Part of a small language model's weights: 6 heads of 128, RMSNorm before and after each block.
MLP neurons of a small language model. Each row is named by its layer, matrix (gate and up: input weights; down: output weights) and neuron, and shows model dimensions 341-511. Each number is 500 + 40 x the weight over its row's rms, rounded and kept within 0 to 999. Numbers have three digits each. A neuron's up and down rows have the sign that makes its largest values positive.
A block is one neuron, or neurons of one layer that tend to fire together. After each block is what it responds to, as a language model described it from the Wikipedia text at the highest values.

L6.gate779:536504477501561484518585507429551525487504479504460486478468529434568477479516470536521574498459501473457495450565527444493402493515603555521420501562431476546535505528501488507546533521566465468456551570546506479452488524535472528536471518500457503426474513469540502500484499492569585495526501579532460597521583526522446464519562528555559503522440530533491520520438497492506411414476533492524535503486531487458497445562398507537422480501467534509559547448506463508380555587469492517541466523476455518476481487470
L6.up779:480531490477480512570487501441463533523511550409537463514458499536533492516560489470485519433435482425478487459466516482559473526473509530527470472499489489571438484474602452509454489522499527461463545550467498487462458521440531516478554478462515586535495507445484489547516546450486511529509489548504448507488472589525548575452520559553530523473480518504459443432528543435545533437541483570552593501428461579531510473460547487513479493566517503475528444549454542403494441477496539465510489529473428523492492507512
L6.down779:477438494507503532477514517548497488505483491537494496442472572444546440439471468500482548545502675499489522565567542461526439477479486462526523564488483479541448516501439509488403504524560445457527490426403529506533536506515437426498403518449558504461530513491529502465513440486507550478495494525521531505516575527537515501488518515424501534516434577517445518588542539511400491493472522393514522513527464493514535479487459533475460554485481471530427455537511503582405540527504545540416419553461602553490488479442
Main verbs after subjects

L2.gate133:527524533482584517455450546469493446521564532610534570500504456488506468527540512508458492423547497458544540472444555470523481539463499445449443478513548526426540522539485558506576496519513502467419472500473495508485536464512443465506475461490511519489482487539507566467516507554478460503502498541518568468524534573540585480521477497565512497563529509499477515506424594497496519528526565493577446536506466605549493517530474413501476529508574570508562487493535542562503512523534537456520484571517503501579454516549
L2.up133:462468507481486505540535500582491552512508441616520502473510490449561546547451499482512478559532468448476503539517539547458556483541472490549543419523487525466498523514542496481582488504502532522476502410587487509481483468530506542450572488449511505507490542542507449523535500497499414448560488628506502568470550494578461550494501498535591491507478591464500570516492509475444490498561497508475492510497539454472536501531477489530518489502515518498441429548584456463557530453530466516509472515543493450477458476478
L2.down133:536524566464535476475454538496446529553554519587508388497500485576516506523500490574524536454514447528550523460409550465492565531490459529491478485481602527446554426473531517515551552563519486521454451474516477483433588522510450530474486461505527509570494461479491511401485486562508480571502452491507538485524491508528474529515507515497526514552512482475511424497508491471450545494526523541546451499521476549589451537514454467449499529509421501446559573461504516592490521533534490493534548493498486478530459469489
L2.gate563:481517488453509558465522516484459534511528505528478440462509476490485443459440510482476581441531448568468518547518504543462527426527486495504457551461574525487465461473463621509568562532538517523532440477485495426507509527498467494542491474500518520479456496590469508520469518494512485462463476574526496441536531554569533523421505430594499499492559509493420546522477477504398480517501546475538457480504540475568444528505526545439548491466555505471526535535519442466487539558474486519524487525494413494544499475532
L2.up563:485542545499556524516500450566468459445587440522527542467484454507469509557487503476505496480488501505580502471501519488548511465511491521473517472511557476455447567500468454481590442505539507507459486495564452500444493500496441498533529577493516499543509532539517505535473509542491439522553541502464506520511454497566542536536509514528515432478495523495582553487451581479543495642508505512517476535462447498508464546601516442450500479496569446549529523581524518565498541480477506520537558476523511526512489548422
L2.down563:553496515432568516476471571543461516522506529530472489520513447468549450469481455491517564472543377527504528529508472520525485485505531504527567517517571468498523367490465478502548486562458567538570523488496420529471503535521463466430493489459568479506484447489471488476428511495571496515410531480513440510540446538578478542526539486498478471502480474476476472526490516445487553469517535507523437491515475425548482517460440472490510508495485502484541493483594456468495582559416424482485522520473500412439526605516
L2.gate894:529519488488525526499530476517515514446414487527537488589540469454591587467471499503522526461518458531492504504476409552505584520509485477568500546556465508495510561497528546535468533481509541570444501407488483463485519497511525518457523471464494464482488445589442448529476509494546520487476488612538550551434515422520550491587445530594438534602500469463482561529560523532436532480527517543508582494518512585493453456590546421532504487477513556469525470486571408520499522515543501517482509495528488469531546505521
L2.up894:473518500440530476517457478522410525477484493504594499477523514514516492547519563439539552505516480512444544531496485502548491476577501465494490474548549506447569464491482474529476493504509541492498540429536435563446524473498474451525510518527558483504506459531497499491520529521554563440472502558525579447478500545548555460482456495446502481533546455490457544440515514500467505546453592470411479497422502459503452559487531481405537504455567499419505516480503544513542542533522586447550485458551544468540580578456
L2.down894:509538527496568490485458562517491474511500498532435528560548514531482465498496496501532472494474387497529515539489459574520480585503535477530573498529504527472533438440500547547448507524484472530447468475536449493500509535556493533419509528455507492496490467526477490467470468564544477559400466530525547475493444462529543606522519483527483507510495497434510436542504445512525536482525530514476484554601500511559484499536525478511451494501489485500498483529509486536579485535522448453397551485458512474446552500555
L2.gate1229:531468526460542638528476490476518517481515511579559499505421479562560577530519508452486490462479463514582507430526489441510491544537495469522421517536496523420549518524492548473557573503444519483491581537499475521444494503511513526488457556500526465558530452577584487478506436484538549509576516551448470571485556531576516474563512464506530530512570511492489545521472499475512476530561609530486575494467449596475501463570541486453471528449488431483490478500521473520523457506499506545525453530487416445524524547488
L2.up1229:489534408475562454567481454444454473479479499500497479455475448418530465495487501498512517524474482575541547528501509464519577549478449517497508440490526524452509532483503487558453485481499529514542522477403602528525533442475524434496525479510508424505455465534533539492481536486476476487490533507443522594478521498533555513537535494541471417506534461468455557520508528427407520514423453470538585462454545474472466403485463455490471470471533544460531527519555485523448486456472567468489441470500463514557526493512
L2.down1229:490463544509507473494583506442512530528512563508538542548531486464505553470525550491477481412564409483486504451492512472436454496509534499528538477484479523530598507497489482555567502527512501502424478524490490511482505538485433486465523495470507512434523405515498482447477512502471456513488442458493443469567481538571475541494387388544521534516508528453480459520491445544579494514505497512503465578531405503520443542521461497466500543520482511497549476497470531476504483564564508513557511463496540430410501537522
Table header separators

L2.gate48:442505495497482481478508517484490586527436475498535457548472456454506565539527491492501565539557437485439457458530492463531456593497498500467449527528473508487487469533484501532516491557442517464541508491467464456507460509576541573472522506469536507522395504479484394530457544429520523537488456572532464534528557413534512550486481527479501492547534444495555491492469535448424461500455582529568550455469531457501436469503487490504537502535483543543497487498524528421569525498503425520522528486496469517442447504495
L2.up48:488495521589575468480444498477501524515572429505487513480478437451495482547445568497545497443544533449430548429511537480565481533495446480495411400524476538454479443380428483500585503473475505454546529527439554522522470460561536540395479459505505503520388535449481463468437492477501562540508507503576408425516542464509479553506513522466488543460496507444529520511499483451505496486508574522524478521516508541503458447533520473503544507597484490475460528487528565473498472508477503532546517514499454548508453469486
L2.down48:520447485557492548556524578538495463470488517538517454484606504489509473475420532442559511512476615486487479512489468465472448479499501515510560501478558488559447532552499495539500572535492478513493437560521451497504568574419408459576449491481430428465593551514530545525483468537577473479517468504507552523538447479498518584482507538543513536442474488499421572415525569543527426527494504482542501521546474494505532574483500561473483539428510474527450481561473554472435490511484524555492540497477502484505534508520
L2.gate117:432475512466511549446509458485464474467442526503514503517433461413536510496499527546505476522490468487495444484515503519518536559537545561580468450534470458529522575504507541485546525428545517476584496516480453490484496492486462443499483495462534476437542570490486502518495525402533451493554463626500468579469503489449488528444468463502539485437478431519421507476540519442439416514515563516491505364461485506490500501536449460553504500576481500562528583512478506541504490462477424519492477473451447504471482475574
L2.up117:542561510566497530473485513517457482483448514446482544490537482504374562499505475445502496514509481470506559479470534519466492449499436553490460550530527507466523474536480482523500480562438488500447568532489526461491506518530529477529539533403583556492453548539482466526399554479547517466418492485484525508516460410494521539483489511497427511482477591487504500499438525454489524487459512551422546520470512507461494457484461466488524472516454554507521522494500516498525503560452495458508481500499474521455414505504
L2.down117:431490522451516508483514481514538504511484568530529410455529518477597429436491451516555481470454602543559440584512519486566536543512525482523470439552549476524458623467455504449556548445535424438561513478460490498504515509482488459477440438535536479407516500492507522502525501480542453457536455555533491511475598613471538536513454523494562520485462456524410487457601532489473416492485536451519504481483492468481505529537447502493510497556518474522503475484540475537436547452493514535507467483466472548550495462506
L2.gate891:456507459538532500402518450451465473476474467509528553555433522484586530517549493508541533515469413495509506487501495505481456543548543481456428500535541478484543503454543543559514451522501523540513485482413499467501422491537536439490491496544528493502510497437487475601452489480498486483511508522488461516537527514565532508499466500523500466492464534502491473478465473476473434566516529476489502419454577571451476517532436467527548494490552491504532559516506499479566454527509509541554536530515525433446462484515
L2.up891:452540470459524578470515461400445456451559482484552501466495486454560475465497476473485506495527475455525506521499539514508479542530506497438531579502512486461545464435519498525446469526502493498552539493432477434545519465576481505461452493509557560492439517465528487551467501426476460451477496543489553483491522500552503517492430517404574600463468494481481580509532466521431396521458566484539506538523535502432510449479553492553565486495525555587557486512431481543478458471500463555491468485489513444408514415505
L2.down891:448535438518524588529595616523544548464438526486505508543486448537467497533460508504485513525526650452495453535526522585525493462457475540474543578480486540493483562491478527476513519514523410492581552515506455522514470542561522509490426507505485506526536572438547491490546530477544489476454540552556499507466507517569445488491521442532512512532509455545457464499495491468481473524451504561513544574532507519524484442488462493536501478477474507497559449439446458518486486467437482560473476472534510570486536475446
L2.gate1295:470497479507547436463488509473431449451425534527499531563480495490532522544415477468468531531517448505489463504553491519461475522449542527523477540569495489423531505542528554545466526523495488474526552498451516459561464421563526455501522496486515544484437529472418478497467525417523538460505486531493518561463552466499530565506511465580474510518460544527489552561493528490482487531481565567498497423446502490463496436473524454494550496561582591511453520475484541502396530531500393543485508462484479496488524486482
L2.up1295:490475528525488468401562438507489585448440473521545495537543446469538493538527470543430494495524483542460596552506515564474471529515482507421474509513512536443521456529531455473496442492485499436551524478402504476533558550558521513532532508523578531491441504488496479521510564446546474464506487551464490506529531472561466511482506542538501503469543525505519476452494453445554434547550494519466508518476526584446494489512519451586496513516497545539561508427526485480528513483476463530523431602547446479432464485504
L2.down1295:469578472458502611466501526531469534479494508485415487530480451543527473462483522497564525466488636501468471455441438478499515511481560534492497482498512472558410481462507550503510645468481478537489505487502492487432548507495528546518445502478467492459489520406417441505498466468445498501498474477481521570521515473457468506476491412480566427540459456488429516505473474471471524477521484508501519447477458479567510490465507481474495433562504556461511493587430474531465488490487472505498512460478459535461540452458
Main verb tokens

L4.gate66:476560455517501563464585423474478458525480470511525539529437486500569514488462437525443498542537499505424446528530532508515520459464497500461431522535446502522501513521458491443539521481481469477471508561496490501509467487434557421471552495588463471474525507432464525542451516430476433441585435515504517504533536537520517503543463431483559483496417506467474508454529465455538454511506490478558480466537500539460465504534557501460519492561496556577511476504490450419522518451482534536523440588517474540525454481478
L4.up66:510463552453534493495467530501529463435456422454492458545566542448507491498460462537521506518547494571433486562526521520447466528550441535535498412422604497523474508519471521508551461527477467575519527498470524474437512547503546535383585467515585518468504543441438557548409512525500430529478494514509469474503513471473496500460551453519444494482471516465494485566560483456451461502452505570539517480482479452440517524422414434517539484445523486545520554482428542564488506449447422515519505484540461444511519564536
L4.down66:483444509551524529462555503511516474487452545480595499535467464461560484430474434515507427556486597454408482468568530549499543408479542482514508542514466466543491549485484460502514573492542496500505444509483551510477478488463548446504490552575520497447442463487544529499573482460517478474472502523449497458511579499476429497436478485531542533453451547493441520508502448521462477529491494445461534485490555551546485473527544492463536475526389516526528498477567428478453528529435543529480445556468455524538506469477
L4.gate275:424443500446547554541456456534507515450461444491562471467507481404498488493525435518491561481532492518408437517527501468460414504556480532485505578547509452485497511442460500518505548516495479483506591537464501510495405549501510507471468456508530538444530556446440497528465486468515548451491517520501490529546542468538472520475491469454557468524429541532416546555542545538491412547466588539441528536500557502471499453511480434476463459501458531533524619534481535450459553491508439562548514500439465484461451481540
L4.up275:518477490475535473481498476504407474516538482493480538495557531486522500481498542514435476503514497539568524478467508590513518574512478439484468493541544528541533460544478450495497465505471593460426528508439532509477511445484482453496545503453506491582421442515507509537520444485515481439517545482544488517466430573544503508500554532477517572483592481483569503529522431514552503464535555465456509544520458501506469536540495541489584525496511582451463424534539519465583470481416514510485487536595589569509513497520
L4.down275:529518461502481605534521482500575517462436497521573422531459498503538457494441521540512512579540536454463486484454517427473504458489542559481586491545501511531507505484492384509471586501518476490541553558486501490515501535508523522540434536490462521426503513558443471515493500458472496529519373500502496481513554452494498506523476469520532489485402604507464476480482454503444389519400609511502542501480565488482501412495497446480475494521502482553497561527467521498404514517489535523508472558424457462497504565488
L4.gate976:445441519489493527483555480479491457422394471515451458495489494449537489491506488491505534510478474560439435508562583453483440561517510542460516449530557478531597495467459526481454546475444470539502520457435497504438490493524524521554500508588565489525510510553435496535500425487492443491453480494497537492548498465485452472549524463454548552506479516514511497532517492433436407535464504568469491488484616462470500493528452428417537453453541509537523548500497482503467538486533458525532527466469483478468511504525
L4.up976:476400497458545525450490487408530503532505431525531481481469431529448552495504504464502450450496479563418444500528523399515427520584484527445470523570540478436529514458538508552518532464537502522543547509455544443502463532470559478505507469509565526525440500549469477521414487527537511548511481498481490508500574513449433514521439452461557534540483546534524486540509575533490493484458523514444415530551533494503455490538591426599548516518455487498571530427549545462457437521522512519527512547502466479528479464554
L4.down976:474531493530564509498501521536455487572468560488523521548543554520493488507525517453500454525469544478546533485530493509536486478448514474540471489432534451449444511514533527460488469474511518483512487524589451510536502497506430509565445568444522476540586437470476479559552552480514551458487512464462567402525439502534537419551472514423543602486500533521430547492476500466448508437532412522429493516483477485457512468541491552406540503437513470478473511541453503479490491515402474519474479526545566466479539531513
L4.gate1135:546494478491634536570463572491508480506456435532555519513567541464524520505532483542508510515505485443508487486430586525582453544509485428513537429472533483480496545501516491452430537537415534516497490549416525532434504460502496573483496485493480457520446481478582484553469469488569582462509481535436465548510519443526454488555472507505446513436473537503467538519483539532515412508505596527506504471489597468503499506546480458554464512541465521499459519495487459479460468437464505437480485478531523462482494540479
L4.up1135:462478572534526500458469514479491452515491452520551464527477552444590483505478449485492477498456504509482484496510545436533526488569563478513481515452418442443511484424474526487475461426530497479540523520417518525462475494521425528492560559455533404474491471527513478495506493512563486518500521501463519499420573463490508468477480493555491490487488465515455520508486424475525458485451460526440566499471499513541513537541557510529518502487501523508515492476504408491466505417420545561470518563442458515453534447477
L4.down1135:434495440482424488535520466548494524486516578457470537525445401548503453494522524463489510522596582529552563463513396468489548463432478498435493563540522533553552498556461496498523556566538538459462454491471451536508520532509553519515520493494491508508464513524465518571525530519427496546439494471529468512473475518489511561480545446379553544483506514544552505530612509499523551488562461479523492511514534503480559523467430533515433454464446528461622502483522527504555548533531502445525528447451470500486458511455
Main verb after subject

L6.gate966:453547466486533528446460457585469487637562481467540516481455522512507474570515559474560480456456443546553477553528508391470499535492448543487451529472577525542543541491499546504546512508564514522405454418488563552495543482434518476499541443477448483523537570507488489522524557483430491428475504558462498552478464483494520477492492517531515467507496522486479535503605530561529461549518499443557513423451503565470456472475470449464541468506504513552562496517533516520507471457518445512493527558488574453501572488486
L6.up966:473390512494503530528468488525447509476479477491517503549439487545492538537477445547433542508550513532444536471404494535477500362505498522455547523479548453447476442489492540509542480530537531484550521475533462498494501567511533549525498504505513553488489477513495464510547542578487499434494494548491484511464479534566467502525347588527452475472543436498538483450525580514454478430490525548544511548498500471482521511454548501501438523518551559536491541449490523486480498553563521480517432536490501514492486521496
L6.down966:474510568530539509404514511538459543570502521460491522506482538449442479560492509514508526495509539455635475489499516468513469503486544480564429495414515485500521504562520467480533544538432520410445473422540506505427545471511539441489498510563533464532519460527496470491543532487448467545468515401536505480545482517494468556574519536540495545501516540482429418482531496528468563486527509547498494405488461516521483474588493514499474471553480498546510520560439498430537472526428493577481482539531574474449581570472
Table header separators

L4.gate587:464516514455458552569553558537482549457503511544560538418495462505496499540468529482555520517483447542485507490500514411506544469618507465479572539530551571491473498521490489463508524514542565484513459469528487516426484501521503513501506558562518411485550523555526464468460544525516482453525448562487544463575489572586508537488510435523478537539483493494491458504444498503478577453452505501450494499528495511520525507552503447544462513508442520498514543515476446462476494539487403457520505496505456459512524525477
L4.up587:442440508462510508547594506498537533489503507482562480506568560434441527601507499521526507478563498499490552477473441478468516445506528573444543485497483502533514547556497492533487539532542476517489471585472484480443431456492492413511509547493480462553487529510506464466532487499504459480454566520486532520486531521509502518509483439537530417574434528494491507464487493483381533501495524483492480523599535475439471512451556506438510488455531554574447527606551491550456536489496506584577474507531537449478508601504
L4.down587:556434543520531543518504490488538499448521565511488491500508555487462479485519498440524550440586510455505542495501479508489494522506503494487490513528475403519510400559484417492544553484423498536473464489494505528455482494480465553458534479591544492504587486554475500461470498515436501532466510436524469376467428482516440524546506520504541549513503554497439500523548525542524532516531465512504490508526493515479513504523414457465437461478442525478512517470530520476512492509511498374517567487497478509554474500444
L4.gate623:505459451562540500548541473441500506539555498482479545486507493512539521572472423509514521459508485512463499537479444525519479450561515474556501500596597468523474515500505560448588574522466531502407517478482450484461474495489521542533443477496509579543577468518466557501541554469585475421450527519461499565543539521490511541480452517483474504530447489519448529578493486559503509585485489515501517507432574553493515506481446513433489523487477465521577574506493508498414532413467506478413434516519482489436502512529
L4.up623:574546494460526419480545441529514500488509508571571556413482453489466527520536523495527503501461489475526482478467496444476517489546491471460525512495510494575511511503496495518530468571496493468432548536450478500463442480517481561472486530475486521420446529531465425510537490549532532404464480528460541491559486541515473502489533512533462520540462530505455467444445559477459501486467557538394588486501498530469472496495550492488552523419505495498501541543511506459496488492447526496541450509507488620474469548450
L4.down623:559449563504477509429542459487487431457505494480500467497499496533519529487514428452447496460520435497512480514512486512542448444536438431536488438555518521550514453520475491536507523487551490456453555494504444483435551482502476540507505531528524520535476513511516492463523500496481425597512474509500552508483435554485507532576468462576545503480475464474492485504463527535538597475570487527469497546516542509444572509561465491495462496524496479522429504538544502508462503495536483484467512548465525439573520494474
L4.gate923:486530512476480486515474466523471536522521477545477453472509508464457482504496503525575501534435455477455530494465494474485503495568543511491520500541592523467486477422491519543546553502522548550476503521462554524500543497466542538527476489566545521381491420449502419458548534530498480547508497481513450564464453564489570505436484482578516418554548513541504495495501563404543484434556525523549459475536506500529466581443570509491524479509505451491504569496545549458553498436496435471518515578555464521538447528522
L4.up923:511470479495533579472462568480432482463501500510538461533530516508411471501485442470504546498515472534476530458464500483508524420526550512492479442462474428518523481505493547522450515516487487527491528477487503484507477501556501507469545488543397479522514560512499492482431491521456477498511531542463510526471510533494519452501487496505528576537468448498513534499517517460533496552478486547519510530554465600430527553537529536453410576412462443520499517490467449542539505496572389508440565460506541484552520469541
L4.down923:567554533439536435509488471573533435492545551463521513549481563508526437496526504446546488469472534494441513569441473529496499520520544499480426516451443454521521502555493479502496534498525459450490498500515481524430506503510584527460524504523523516481498462571528428575527437436515470585501539538457513482499493559480570517498525511485539462445499558560481557534465574490584569450605484515542457456568496511529516531547488487509519523552457474496514518545522483533556558459539509461503532503550426474597485494505
L4.gate1049:443552523507504499504532443433549487504509630503574526495494438465468529549498505434498438486488466490468473444513510486578516518601455515480523490481456553480532475441601466477463505538562548436513552457455496458519433518520572433477549547503544479486524443518457475472477479429492499501514462488493468490518517527550527591469449475526464518497479512527483526548482493541538543547476494493494515481528485533507519460543462479510521532486528544466484555470520496465508453554460460464519500516499489523467438517509
L4.up1049:536479474516498468489470503479500539469521514492525445549485497438433512540444494501513538471505446499476448530596490434488403509542479481483495495572538536595569589574506504530575495468579445504460423460478539543472547483471463545474478492438506502535511434537469463518566449497509544499431550492470481478432496491388502518445537506435466497499475464500564513485592459552572447493439558492498465544416512485533476529492542451539495462509500524549421526470539453528546487462485450511513492503507529509548541489541
L4.down1049:388475471437474553462555513478452518439535501450536534464577528451565483495559505420453488486520476484514529403426538510469523523524434535471545496493454472487568416454503505489536428471519516578528504514556497498533477560527541503463452484494528560520522446489541527490426552483512452518458433489535518443494435511467452466509523498569489514510424537545496534506469426530567491572557465531561507502460425511495551438497491444546490518516535496472505448520533497443576499455524467524480579436503485552454551432500
Table header separators